{
  "n_layer": 23,
  "d_model": 192,
  "n_head": 3,
  "n_kv_head": 1,
  "head_dim": 64,
  "d_mlp": 768,
  "vocab_size": 8048,
  "activation": "relu",
  "norm": "layernorm",
  "norm_place": "pre",
  "norm_eps": 1e-05,
  "positions": "rope",
  "rope_base": 10000.0,
  "rope_fraction": 1.0,
  "qk_norm": true,
  "attn_scale": 0.125,
  "bias": "all",
  "tie_embeddings": true,
  "parallel_block": true,
  "init": "normal",
  "init_std_qkv": 0.0352,
  "init_std_o": 0.0,
  "init_std_up": 0.0352,
  "init_std_down": 0.0,
  "optimizer": "adamw",
  "lr": 0.00187,
  "lr_mult_qkv": 0.4,
  "beta1": 0.95,
  "beta2": 0.95,
  "lr_head": 0.00881,
  "warmup_steps": 557,
  "schedule": "wsd",
  "decay_fraction": 0.795,
  "decay_shape": "linear",
  "final_lr_fraction": 0.1,
  "batch_tokens": [32768, 65536, 131072],
  "seq_len": 1024,
  "doc_mask": false,
  "train_tokens": 629700000,
  "steps": 8625,
  "dataset": "wikipedia_en"
}
MLP neurons of a small language model. Each row is named by its layer, matrix (up: input weights) and neuron, and shows model dimensions 64-159. Each number is 500 + 25 x the weight over its row's rms, rounded and kept within 0 to 999. Numbers have three digits each.
After each neuron's rows, "fires on" lists the tokens most often at its 100 highest values on Wikipedia text that the model never trained on. A number after a token or word is its count.

L9.up736:499507512515517514547488463495466485497521520509521500481544498474472469498423495510471481525554498469539497496521458521480506462529489518528490488463460515484486532475483495489461511472486536510512477491500521465501509533531517528464551474489493488510503551487502522549484501491490497587
fires on: "==" 62, "-" 22, "===" 6

L12.up583:492514527494512519512505497539490500545497491479513460483499498486475515473428505510491520554482482529535476507479501476556529514507477487490483517504472505497531484473502512586478498449505506480514523496506489506460533474477494516475520513457513490544521518531462486522520498489520443506
fires on: "in " 45, ": " 6, "to " 6, "In " 4, "during " 4

L7.up301:499516479498512459500505501524496483508536499534459488492532511492489462500465492500502511466550492498499475524485520515547526496487446466497496509470479472511492487536499525482480472482491515549493502505554500524504516512528527483459496483523520482511513528532469538524485496463530481498
fires on: "\n\n" 65, ": " 11, ". " 8, "ater" 4, "of " 4

L15.up677:473527516501540491514531492516494485493481493559516462484537502494542505503484504474479509456497458480523542516473490515537536468527470466554488488510527474486488466518479501497473512492499494542497467540520461514485528493509541457470533513525501499493495523547446542501491532483502474499
fires on: ", " 37, "ag" 15, "en" 8, "ac" 7

L19.up278:506532481508508493521524452494555514519495501520531452517520510489508519489521492529470511463437476546501514539470498504496456522472506508488482488456531482447496481516541523468508530507534467507493464478519443530490554532507517506452511460522559462515467537541460492502503497502499523490
fires on: "T" 20, "as " 14, "am" 9, "Se" 8, "Ph" 5, "D" 5

L15.up635:468537490474522539542496497526483491526479511494498491518493484489499466553479520500468489523503505493533528511504514504486506527493486479520496530481485489471515452457523528529471484505516502499499504494499517508522554526437493488535527472517536494483491491513489503523524494476509465534
fires on: "a " 30, "E" 28, "A " 25, "ob" 6, "A" 6

L12.up59:494484506534471519518538532499517486517504503531506522502507502466504511493523554462474483483471519488491526491515519501474492466519504482477480493496486485505506513503508525488483504479479541497479458498578455527492468519454543474496496464461531532497523488490487488507512469498491463516
fires on: ", " 32, "==" 19, "- " 18, "." 8, "| " 7, "s" 6

L6.up66:500526494527502454501502479533492476500488548492495459468563516488504494507476529535510499532518487505515489521483478484504479482545482473518521478529498487505522506503466515484524537490478525523517504479515474485480475530511482491454510500493514497485523503487510542525538472473517496496
fires on: "c" 27, "ch" 26, "(" 25, "b" 4, "-" 4

L9.up351:526490528500527528541483515496479546488504546502483503505495493472483517560466495486516460506504520540436526507507490474502503483546488504497487567504482517503502499481522492585519514511474513500519529521491502456492491548480465470486525500490494485518527440501463498516496499490515527486
fires on: "| " 97

L2.up210:507479486493488445512484493528495508483534528529492491526513501500479494539479502484545474496515495538472537571520479481555575499484504510490507531493477494478498503505494503492505509516512497486474524507508495492490477508521497538519511497446540527432487480507519515500490525480480514481
fires on: "to " 57, "\n" 17, ": " 16, "can " 5

L7.up337:503539528552506465475519467484515467510460506500540467524515475490522512495516535483515549529487525516526486549490501534533482477519506453530528520497478474510486513492498575480477536502515511531529479501555496489489457508473541513445522449483488483478462534499487522551521502470496494537
fires on: "." 57, "\"" 12, "(" 12, "|" 12, ":" 4

L11.up740:479488515482508477468516475505470494468489522520458513492534478435520493520498488507490503495502515522530504523543517531515469467513494499526482533512514510447494456505469549499463541530472503525518515521491509530490520539463537496514527487463508535505511545527523553489474441476496470463
fires on: "ik" 21, "ear" 18, "en" 6, "open" 5, "hol" 5, "av" 5

L13.up299:478493467491497473525536484528505483499466505507497490500535462472484507488519599514471474537518470531459523511490480527491505482508496478495489520442453467478478465486497489486513505510492569500500441520553501485510518546488565516455475505484526513496493539500451522527511485463507485489
fires on: "==" 65, "===" 26

L16.up355:487479516492508506459485501562470440540499541479522489496509460500502504499486490433464475457494477508490454549535491458522450509537458461497505481513508524522520489498478481502481530516481513466553469515506519475531517553496506475489503495537549515454530503493491494515580480516500530496
fires on: "P" 24, "j" 14, "Bl" 10, "0 " 9, "Sp" 5

L12.up415:479483474508517477537512493524513476517459513459485485510547467476496481489498533471491483497533476527517522496501472523504489488493476471496477510436478467483482481487501492488504494515487533491498465482539492483502525541493561489499491515510530544483505529489438495510536485509525504502
fires on: "==" 99

L2.up396:539515444524479498487483498526522514529503500525503504479523440502473500568463502495464494529508506491446496506509470501558513484501495512527493511488510539473538499502497491537492498553490526498546505499490525462560463487516544498513536465490509523502497520523466544536499487488484456490
fires on: "re" 100

L9.up275:530516461504482463491483541523486549482486473509507472496527520486537504515498500493500472480482499528490456512534499512504469524462478497521471497463476523471531504490491507495494491563504480503528492516484536509517482494503478545471522516459475518480505483465497518531512511531500518548
fires on: "after " 14, "since " 13, "before " 12, "of " 10, "over " 6, "Over" 5

L9.up627:507483503524544511460457552505508533537482520545453513484545505458496486501510495532467472518504536479470505523474458526498509478547470483492562566477484514510522514469501512537513516540459508516501537532479506453478495509462460486502499490484521479507491466481450527490497484478494488483
fires on: "| " 100

L13.up639:506540478508529488498470532529534493538497481489521479507561507490512459500522536506477503509494451477503514515511490491498476472522466517503460492520490481487472462508527532519511504464513506521516477514576466522525470489444505516494473495451535470468481506514475504549522493460526489466
fires on: ", " 24, "As " 9, "as " 8, "known " 8, "not " 6, "According " 6

L9.up70:481534487530544490481452463450494515510461517517523472506521504473548510556520505435495504518484490488531497493467525550508487448511462480513525503495503533529522495454480517542476492511487493524502480526518472499486532488491507500513525503520510493489493492489503510501504456519499465504
fires on: "-" 45, "year " 10, "of " 10, "h" 9, "+" 4

L12.up286:486485490507517469529511483511512481516457493461483485512542478471506477490509521461485480506540478528522526494523487505505494483493475483497488506439479478477495469484498499495499494506506547489510481484548498487509517542490557489488491518488524527487502541487432499500530467500541499508
fires on: "==" 99

L2.up431:495508503527503483530492437511476505483457514473510482511548497476499469515446500512483522486590485476479504514478506490572511512523460499514469511479457489497497479437523521531496511500494521499468508511505493441503514531517482533512544496465523503488465487517482526513496469484481486502
fires on: "== " 47, "=== " 30, "==" 20

L18.up581:515495518509537471507515440481452534482482490479517468504514531524487530498477489504495523501506509455500483517500496508508501482524508494504500509502486518518513518494489492475491509445498519515529449509549474486520498499500509508445549479513530510443494494504462506492533456475531470530
fires on: "| " 36, "', " 6, "(" 5, "aged " 4, "Greg" 4, "Vol" 4

L18.up423:544511488506470483507533475510477501541477561515520509519500468480496455503448501446502524475461507554489505509525477547489521488471442470519451460506526538506502455506483516512461504512516540510526488501529487490527498507468501496538506504526527499473553476498491469566521501518517500483
fires on: "| " 28, "the " 15, "- " 13, "Personal " 5, "\n\n" 5, ": " 4

L2.up203:508488483507517534515483480475500496524488508506502505518523501494469508533477501515546442499507503547482497506442481519543488477529479499529530534489490510524529498505500513550483497499515536517480544509551494450522476525438462489492510509490506506487481491507445565486487521472499458484
fires on: "| " 92

L6.up18:494484489538507441496484495529438510517537538503500534483560519449513440529477530513480497489515516523478466501524452505515545483502518441506523490502505487542528484461504531494513521554508501521506497523502471484524494529483496496460493462493527486473504501477506532481512501478539493518
fires on: "b" 23, "n" 15, "-" 9, "ur" 9, "el" 8

L9.up539:478525534507524493462568499502496468506521472488540475472534536493497519490467503490500458530492495497467535498462497521533450506494470507528490500510470462536506520500468526505467525496490519545495507508511479532532474461502494540475523502501541542519473501506498552500511493529494433482
fires on: "and " 57, "with " 33

L12.up148:479478473501490489522526502505513481508454528479478481488538476491500505487508554480490468527526451503509517498512474536484486502492497480495475493454467482478485474488500504486498501505480547494503452474535493480504517516485535473470506497502529521461505522487425501511513484503535511531
fires on: "==" 100

L11.up436:515562530549467480502528477526455471492488454438515486500455483503501501541524528489467533492480486481509506488512507472495516460522509490493490493470494463506527519510500483504533500490550505519499462475528464511528537507499503521496569514513529475507467459538460517539478457510513485515
fires on: "/ " 19, ": " 12, "born " 11, "a" 8, "| " 8, ")" 6

L7.up684:454520484516504491502500499504483542584456507486501485495509458476525460494447526469468522531493493537505515535506470473503471463539495511515537531502490528476496501442532527489488523520489495495470507527538491478461478521504501529444521497528508510497508497479507543557512498470472489535
fires on: "'" 21, "]" 18, "-" 17, "h" 12, "\" " 5

L11.up627:498468501495532478528494500559515482525471514473473490509545460483497480501508519505491491499516461510502510501494442505500504474505464486504469516455458466473494493499495502491488497493523548493500474488575505496488530553474545502478506521517519540479506511478444512528516510499533490513
fires on: "==" 67, "\n" 24

L2.up155:544512509518553494499489488518449480520518473523481493477499488500534512510522480504530475477548517488511463516461458499463500502513490460501460521474469511475545495491474473502506526451490519475507524518529513481494540539483512559495486479505471538479501531509479478503487486482522506493
fires on: "al " 14, "Infantry " 11, "military " 9, "troops " 7, "marine " 6, "river " 5

L12.up370:570535516532505481491501488495469475514476483532461482444521525456491527479485529485469514481502481512539490534493477520452507463537451486514493499487516492494503477487507457486504509519490506531487483506544516519507470510478520498489497509490487496532512474506522487524528508530485478536
fires on: "the " 56, "late " 7, "rem" 6, "-" 6, ": " 5

L13.up689:482535524509467509518487504542500513516504508490507516479505500466520462514502503459497492518485523520524474528520470508540509496471498485556492474496466456508486531492522526499470491496481515493506491539496445522544497515486508551515479511525492532505499501545486472521578509523490472509
fires on: "\n\n" 60, "- " 11, ": " 9, "| " 8, "= " 5, "; " 4

L20.up280:543492487530479502537511523559539483548468523501489514485495505528523525547531502431474515492509501477476479477505474489532521510528505509490460519471484480478496459544483562476438506502551482494521476544514510495502489471475496473545499493480509523486497521509517503486518528490527487516
fires on: "ro" 16, "dis" 14, "re" 13, "at" 6, "t" 5, "Des" 5

L15.up733:497551480473462527501543487485538515467507491455511487515511448470493538482458464507528473499518537480500498526526499510488479486513487457528473557518516509484514520460464464522461494524527535516520498508536444480506495531519501501494479533508532510452465512480516480515470512479494488490
fires on: "o " 13, "er " 10, "k " 9, "e" 7, "for " 7, "an " 7

L16.up491:521517508492510470508494493541485508481491494504477507504494510473538501524509526499465500454478475457499502515512526490509506477541483483457534509483535504499505507501518467563500508484500561496547540528527502490480484530470513506472529512468507512519470490512466488503522524475504458500
fires on: "(" 44, "; " 12, ", " 8, ": " 5, "– " 4

L7.up188:470497500546518489552474533500497481533490507459484476492499478491520465507472541506465515482486485452495491528461447544498483515506506485535454504494474499520502521503514503502518523485490507480537458485521522507460492510485509559501497485476494558491472486511458535477485477505536472521
fires on: "| " 24, "." 19, ")" 12, ")." 10, "). " 10, ") " 9

L6.up552:542578464531522486471435483515488507500492543520488461526480438455497495532441504464487530496531449486486497512510442515483494460526513511546495501495494526478506533501468530497476482502497537491474503520528473500486485509503549528535557471497491505486505494511469504509496470487485422482
fires on: "ad" 31, "re" 17, "al" 8, "per" 4, "all" 4, "ter" 4

L13.up163:484514466518510470517537463529506483511471504441500478445522483482514486483496571486479480477536438506467506497473469525496503466501482481506477511461468490514493494495491511480496491487485556491534456512568492482500494556479549513460487493474528505485489553487457499474530465479520514501
fires on: "==" 83, "===" 12, "\n" 5

L20.up22:487509466496523444470485518490451533500448553512501519500498448519527511511499532470461497473513494476507506476525493524471471502496446466524531523509461523472507508500465508516487502537508482487520479505560529513468517504520460479503540517510529492452510498536523484517557514485478486489
fires on: "| " 43, "b" 15, "-" 12

L13.up509:491528493497524500491470462528495485502486494511518518465534516490528519546444511487490448477509495515495523555534440523551532477512460505550511529480460493489515497502476499525494472490507544477508505538521504522499480503507522511496510482450508501502517508483520575481505472489493501504
fires on: "to " 25, "for" 16, "For" 8, "pro" 7, "sec" 6, "Tran" 5

L19.up122:464518489462560522546516508458460506545502515474529547494539438490559524520502551514516469484515492494537501488499469496500485486535471474550531533519494458525555461490501527488466503510534467520504523544507508522443542521458519461502489482500488509506452514499506492474482514494498490503
fires on: "A" 46, "pro" 10, "ob" 8, "O" 6

L6.up574:492517476531549495471550486473490487479510519521512486467510525498508518510447497514486502525518475489505513497493498538508506498505503488524484481471501474483514458510496503461459508521481503514482483483490485540499505510466471524522542490470476545518512444545483516499486468520515468538
fires on: "\n\n" 77, "and " 6, "Other " 5

L15.up21:496520480547533482475502524509495517493498531516505496478532477481571470483506504501461496515529502499521484516501472524542543494508471480493501506454518479511480514494483499520524540515558492487520489511537481530488513509492483485524511530508488497489519476511499475502555505470515490520
fires on: "B" 25, "b" 22, "ch" 14, "-" 8, "& " 8, "w" 5

L6.up714:544501479508520447482507467502526502520484551536469502476548469483511480492494501537510515531540515492538554502526453572514472464518464474532483570511499520497523445456482512539505477508483511488526473551482484477495496504510508496502487460476511489503482465532504485475502497497515464505
fires on: "e" 30, "le" 17, "al" 9, "in" 6, "b" 5

L15.up68:520496480486516485461524479487451484496500495532506467518530483491511473554497493466481538501493501490528474510535496513569531439513509470472486538524514486480514485504460527501497475461512515550526439462499487524494520480497529516498518490522478483485486510512462520492508479489511454535
fires on: "er" 13, "en" 13, "ar" 10, "n" 10, "inn" 10, ", " 6

L7.up655:523571512520489527480518478472491499545490520479503499494515521502531478515447540516493523526524522523527524520493501523516509528509389441501533479462517479519507503460512528560519495462484509509495489544538443486512516516448486506501518483486529514461515511530490504468509495484499504499
fires on: "= " 43, "of " 14, "from " 11, ": " 10, "Died" 5, "Muh" 5

L15.up596:508492490493508483502511474496497512500468533498485447482558466520536468525498513490501487522511518522528495512503504474514524470530501444511536496509513511475530499504489456508481548432509548515514490514519484487480550525509516513475520512502523491464487521504507516480492503468553489501
fires on: "ch" 26, "c" 12, "p" 11, "cl" 6, "s" 5

L6.up229:491481521515522505501487550542511515519514477530509488440520515521541498525490534471505450472525500500508511500478481479504531485488472513506503495519443518481528524495476526510483461500520518545490508508484495495488521496507560496520519463491530511510497540518481518482509504508493456510
fires on: "her" 22, "sol" 14, "el" 11, "vis" 8, "li" 8, "re" 5

L20.up487:516497496502525489532491513513474490479448470463489465475523493517524563542500529545464512516506541499512510495508509495547543461523446475499505497508495480476523523499470473468497502465551502503526451481492493496492513489462483508468545514484525494493496494527476509510498499446493510519
fires on: "| " 55, "−" 11, "+" 4

L6.up367:544499507506538497450454499505493511507469532491475518504503489485525474514517521509479490482531538502443516512463406482532488494527515487494506585500470513500517481458503497535515513547479508504498538523512526472494502515459462485531523489500560475496507497490447523505509489470492494447
fires on: "| " 100

L15.up753:524513486485491506512483503519482521482493520496458510505504493462532521515501520490524505512496465481471541513471494502507525459517499471505472501517475505490512487501498486569501485465480521526491503547506523527499478548421515490455548530407495567505509494500484563509517509476493497496
fires on: "| " 55, ", " 18, "(" 15, ") " 4

L13.up746:493479452497482502490533515558462527575483504504537484498516510497490479516506552472459524566499518524508495553490471518484506479528494466511493502478490465474505462507488524489503487500454534529491462498515520482537542505482518503491469508501517529489518508464458506503508549506494514532
fires on: "==" 49, "===" 21

L9.up262:452507453579511504514480523498497532502469509507505478484515456497499502487478510481483512488488452539517531494519466470497458442497438482507492523507486477528497480468490511515476507492530543500494446493532494542530517517502533476473492477484552500497519546516457486548491498538501518489
fires on: ", " 19, "\n\n" 10, "to " 9, ": " 6, "for " 6, "\n" 6

L6.up689:489523469502497487512497482460464550492470496467454509480519488462525470486496524496514567503521500456528492515536470498504501483516515492516518522496501513474509491452487558503486488529556527527499473504517501527512496542504520507454516519495556488503488471510488539463492497508531502502
fires on: ": " 22, "-" 19, "| " 12, "on " 8, "/ " 6, "k " 5

L9.up79:548496520514488497474522527539497483484505482497455460458531477485506487514514548514513481487477496537450531502543459478518532484500466479548497547525482548514511541522498518530473499487539518531506491509542488545471489488524492486507520462492514515459477481531499468521528488530504467481
fires on: ", " 28, "- " 21, "| " 14, "through " 11, "ea" 4

L11.up498:488528448481490447512491490526465517467519479453466440505490475467518508505524501467533549541481516501489520514485499508563494466508482479515483511495504483514520485506426507536467505516569527507504460511504487539538544513514497499459546535513504491527486488470466509525495482499525507521
fires on: "/ " 20, "ft " 8, "in" 7, "on " 6, ": " 6, "k" 5

L7.up61:512484462493517513496489487524491519488476484544511490534481507487477488515498513516492500516522505480547567504524496503522501502486424501503484521494479507518494510497484478527471502505530516513542453494482487495532488519523518475495508505510501502499509522551456511504500499515530477477
fires on: ", " 27, "later " 9, "to " 9, "same " 8, "after " 7

L11.up466:503481451487518459540464505539510486516482492493492494519525506474489446504511508508503486513511505528499509508511467500507504480511451483484480523459465445481505481519502508500474489514502556498505477487566505490485533515486547492447524509513533548485510519484448528505514513468540488506
fires on: "==" 72, "\n" 19

L12.up485:488499559523471472515423519539502518484464491510506501494522498524509504494455514515424513495448462494519500508522502461533513495523498491482462516487501490461497489440529497553459492482462535491554455492520494478533541486478467485462523481444537506495482497527474490484501534510526474482
fires on: "In " 50, "in " 21, "served " 4, "serving " 4, "After " 4

L9.up102:480502459512537467498436496504506498512517496507446529495507491523489449494446525501508499512526531562501491496475485555470482508496494512524490533532512498501484472480496509483481530510531556499468485510556512512485478519499520498452494477436527486499506520491510505574529505507494458537
fires on: "." 42, "\n\n" 22, ".\"" 13, ". " 13, "\"." 5

L13.up673:481503475529512461523513487532517480512457481470485495488543471464501503499514536480484486501533463546503508512499481493494509472498472477493489521432464489468493485474503491486518491498487565489500457535554493491507509550466553508462471504481535522512501518502439490505526469493522499500
fires on: "==" 70, "===" 25

L12.up198:500495458527501441544509493517510485539481492466480464490546497488519491500532577447460511525519497511499521509510519509484507459500493518492481491449475481447492480454500490491516504511457543493505440470526508483517528539467562468480492477493541523462521515488463509474508486489521514549
fires on: "==" 79, "\n" 18

L11.up615:513503462501490438527492486515514528518502514512515525432511456505480509520470496503524519506463523509528510492465513492478479508507466513522487582501474510472517484473464546510498490503510504562501469469487497434514463503505499497481510480505488506470479504524502494492479525515528436537
fires on: "in" 41, "Can" 9, "el" 8, "i" 6, "e" 5

L11.up564:492475501512500479523505518539508488533464499475483503526544480482483487497507523483487501508508481513500504506516493519522498472515463493506476518450506456461502475505501501496478489503481541501499503473595499493486526547475561508483486504494533550488513530488430500515527486495528489513
fires on: "==" 72, ". " 15, "===" 6

L7.up252:514534508488524499481514463507510493509456545476511498476496521477496491551444519510487497529506453488485465519526473491515479487507468504511469524491506506495506525492453527528496501470505472579515519523489510466513485486452544531483546501479535541470563462492505501483506472492499439507
fires on: "(" 65, "| " 22, ". " 8

L6.up737:507521484493487519499469487536506509513480503520507432490486512500477498497466492447511500542531501473557536488556512493514488496503445521531478499534474492501508512516494502504406507466453533510530489491491505479484508544536464463465505511489527528501512526541520510497504510497516483489
fires on: ", " 27, "For " 12, "e " 8, "to " 8, "'" 6

L6.up753:508499517556498485500504514541521509511457496541485471436542509481530472529485501513516490517499484466522477514509520539500493493482480479515508520518464509475519479522484529513497474535509530543509501483474526538500521518469491496484485470469484546463462551532500506477488491472498447485
fires on: "con" 66, "sol" 13, "en" 6

L7.up753:526572527487465500492477502480504504555506495511474470482511504516504498499492543459467527512492486507502500494515476498480505519522418485516494490483487506503501495494501529513491517509511495535505508486525466484487494474444509520512495493519568511480530491500509493513512505516504496506
fires on: "- " 50, "= " 33, "\n\n" 6

L11.up572:515531461525478505502486515545497510544496515486542497518488499522499519509516543489507501529463449516501500525522492444508499495499465490519491485512508453478491493499502504521529516498508550492579463530505494513500474501487512503493512523481490517519514507531503517520541525487491458494
fires on: "as " 33, "since " 17, "until " 9, "after " 8, "Since " 7, "As " 7

L12.up734:513522459516519494449518479507521515510507499475477479462509486496486523479458517460528490508518529528548519490522514505486490483516491507524498492487488516480515471493485489549480491486565526506480478465509501464476507491504459508486516498476469538505545541529478517522527522456546508505
fires on: "his " 16, "202" 15, "201" 12, "200" 9, "191" 8, "199" 7

L12.up387:513530528489516456488488477497497504547499533468492490456514527503484429507494508492527559478528480516508524529505451531451516481489440496493524502496474468484518506522505514491492529489507511502514519519543475498469510496482517520450495486450545481491496500514521490454501535469519487526
fires on: "the " 23, ", " 14, "Party " 8, "\n\n" 5, ": " 5, "–" 4

L11.up338:492473469499524473527510506520514486508467516480477505505555486468493492494508510498488486500528478511515523503506461524507496465514470488497480513465472457494493481517496510498501491501499568498514489489562491476481556547481551482456508522484536530492497521469434505520511498494530481513
fires on: "==" 93, "===" 4

L20.up402:529456482483505501485514481489474522523490484516496457511495494489521511528493530530513472503518491553467528519536495504531528489528498496524493506511440510461506492482458490488523491529543545479532526506554493515499474485505526534490530512489494520475488482505468522512508490497500484483
fires on: ", " 36, "to " 22, "of " 4

L11.up34:527522518563510500532511481531478517524489563504537521521493480476501452516505555486445518520494476528546498509561488502475503493517499492520518512506464488532532496460519497485493544504510532505480496492524494527480476499509484481505520488526520497468493483500499532496490543478475480477
fires on: "-" 15, "or " 10, "eg" 10, "b" 9, "ic" 8, "'" 7

L13.up364:521509459510465508528516497538505496537462507481495504464543473510509497512506572454481463503515529501495508529490484510435458526499507462520501488476476503485477488517518484495474502468464539486466463497542482476540503508461464496487503460485519507504536529484479492521509510498506480555
fires on: "\n" 71, "." 14

L12.up620:496493461503514470529521466505516474507462478456483496489542473474491488495506541484471484508545448527496527494527478532495492493484489484489484510442468478480491482484495499490499488505503559502533469481546499469511539547491545491476496509494533505509488538491444495499522500496528502504
fires on: "==" 99

L18.up506:493516473502491504499488463533503536515452498535561447487518485469483529538472507503503452502494498479487468520531524517503491504486473495475491578511481490454551512506519495515492501504511501502516502476484512480490526497515462502514512470512503520488489542512511518491482481474478476523
fires on: "In" 13, "re" 11, "en" 11, "in" 9, "E" 8

L20.up706:552506490494503513516474525566492469508510497439514506499529518511506537513514479522515522464482502512499484511534512476508509492492464517485467507452453424460501514508495482524484479485501486480532480526486512520512492486510452521523546536501491534467501472535513504507485515511484501537
fires on: "of " 26, "After " 16, "Following " 13, "after " 11, "during " 5, "to " 4

L13.up723:488466440505487515493533491552499516519462529495524484487520520509486510508524573490484526532534507529499486548490462506486494490524510500500466508467477461501465495510505485498533503498478556536482429496547485459495513558460544515470470500501496527481539522485453514498505507504483488490
fires on: "===" 54, "==" 18, "Died" 4

L13.up377:536485518509518498475482496489506514518482473485498514491531512491531498514424543449513548473510452532530514479501528496500497498524461507519505516507547510514516446465502489531505483473472482481502474498512530511511522530478491466452507504527546484476469518500460506480509489485529476522
fires on: "his " 27, "\n\n" 16, "in " 9, "her " 4, "." 4, "an " 4

L18.up258:524511456524528462488501478490500521519518522487487538484533502499499525508419539513472501482526513551554500502523509522490494455517503509518513513482493489495504458524505484519491487518527466498529468549500482486500517505528505469490519498479499529528513548497473537554470487463529499535
fires on: "| " 26, "202" 20, "200" 15, "R" 7, "201" 7, "\n" 5

L6.up695:533511454525530490442490502545509534492511471486527500489549540490540480505542521483495482489517450518491511489492476506499494515511503491501476539504472488540513502504500537498493521495520511526492507532501535493464485458475503520489523491449515519467451490516501538549514444450538466504
fires on: "in " 33, "to " 16, ", " 11, "as " 7, "by " 7, "at " 4

L7.up210:527520508540519446527519496475493484499537521486501512471532490443489468497488523459475513522517506472500502507461492518502465509478485447524462488457488483523486482495498534495515524478527531491501453493486492515506518497491528484461498495463489549507501489500496540543500497518526407515
fires on: "and " 93, "but " 6

L11.up214:494507471471522440508481487547510481519507513484511513476533517462498463511471527504505498517497512520476445487528505547514508498501460489481473530473459485507522485499496521512499492505504513503497467515531508531484519527482549536420533504501514502522486515496465515502540550475526454500
fires on: "\n" 52, ". " 24, "\n\n" 13

L12.up725:465484461509509495524500523550497505533472497475506469504549495493510479505522545477486507550507505510508486527516492541480495462532482487503494522477489471470498497485478525497508497530452523483479464469524494475503556506487555475510488496510504527474515535486461522494517521508536496556
fires on: "==" 83, "===" 14

L13.up382:504482456514504464500519488526514489535459501479501482515552482478489485498517563496484478501511449525502507536485474498486498436501486505495492523449472449481495484492494501499510497535482591497485450508556485469501508526466543494461491497486549514485505553480456519504527484476505502494
fires on: "==" 71, "===" 23

L12.up689:541515505495519505472522495493486488508471516505530495524480513546514514500488554513499500499500498463498536489502495505487558466514519477480503537500523495485520534493489506496507510463474496523489515537493486465506474522470535490454491506442525521497485480507433584551500484474476408500
fires on: "| " 43, "(" 42, "and " 4, ", " 4

L9.up488:493522548551498503527470497524500492497500492481524520481488503507478465497464510534465501491490515493506482510485452558490476509527494464522529478507467475528482498500509491496519513479502551522492515524514469490518468497484489527460482479494494511480459539510482501537547499518484470533
fires on: "." 26, ": " 21, "\n\n" 21, ":" 19, ")." 5

L13.up152:517504480498502500569468527565490495492455503487518497453516491534520530504512477493444448462485539473529499505475519504521505513498527486504532514442503467475507514537500544499472500481503509528515515488481468471522535501523512536526522523494509529460508547534481534500503516467501474468
fires on: "con" 21, "-" 12, "im" 9, "dis" 7, "re" 6, "was " 5

L7.up531:496529504510551483473531533524480491514525502518485503440508475499528469489462538476490510441516502507524522503464471547529482468513473497537494488500466496511511474509494521485485519557522497476493483498539482522479521484455528493447488487518523487517495498509448532540486517492570514488
fires on: "| " 30, "\n\n" 30, "by" 9, "um" 4, ": " 4, "or" 4

L11.up113:505515491500508505470473530512504499524523499478487513464504459528504525483510538504466512505500489476495476521478507525504513488479501495472500537516481452472519479437544524532468521499475517533504521484531463484496510466449515506476531478476524491480481513545442498533492471492534452485
fires on: "ay" 17, "served " 14, "held " 8, "serving " 6, "played " 5, "a " 5

L12.up85:497491446505523475530504477533516480511462486452473478485541476466509469494507547465454502525526477519517531498506492506497500483491480497486480508436472467476493472477499481488504487481497533491513468473545496467525532540478555486488476511495536528502512517495446500479516473496536517534
fires on: "==" 98

L7.up760:539504497539515505523493506515499476493437528453481476498549510457508493515497483531511530528493490494551526526524492485528488412501469488519472472469502437511513534528490470510487507507516516495523465493534525496485573536473514536484495498503528521490531496479463523570496466497535461545
fires on: "|" 51, "\n" 9, ". " 9, "| " 5, ") " 5

L9.up186:510535493539505471514446479494507521518513488510484471443528510507499516494474478513482485483536463465564501526497490556504480509500468517518500505535475454452534504471492541504492480540493542494515506493524503495492480506486471492488491494453493509467468509519493553481487460500469485469
fires on: "all" 16, "en" 16, "ut" 12, "ass" 12, "also " 11, "such " 11

L18.up485:525519521489495515487461498521467524508458498507470499512509520511516517508449524456504519509459509512533463505530480508473520493530470514480505504513542488516500458482476464554461483487497519493540508471522475490499545514454457524497534494504545464509525525514479509487515503510495427540
fires on: "in " 26, ", " 16, "born " 13, "In " 8, "his " 5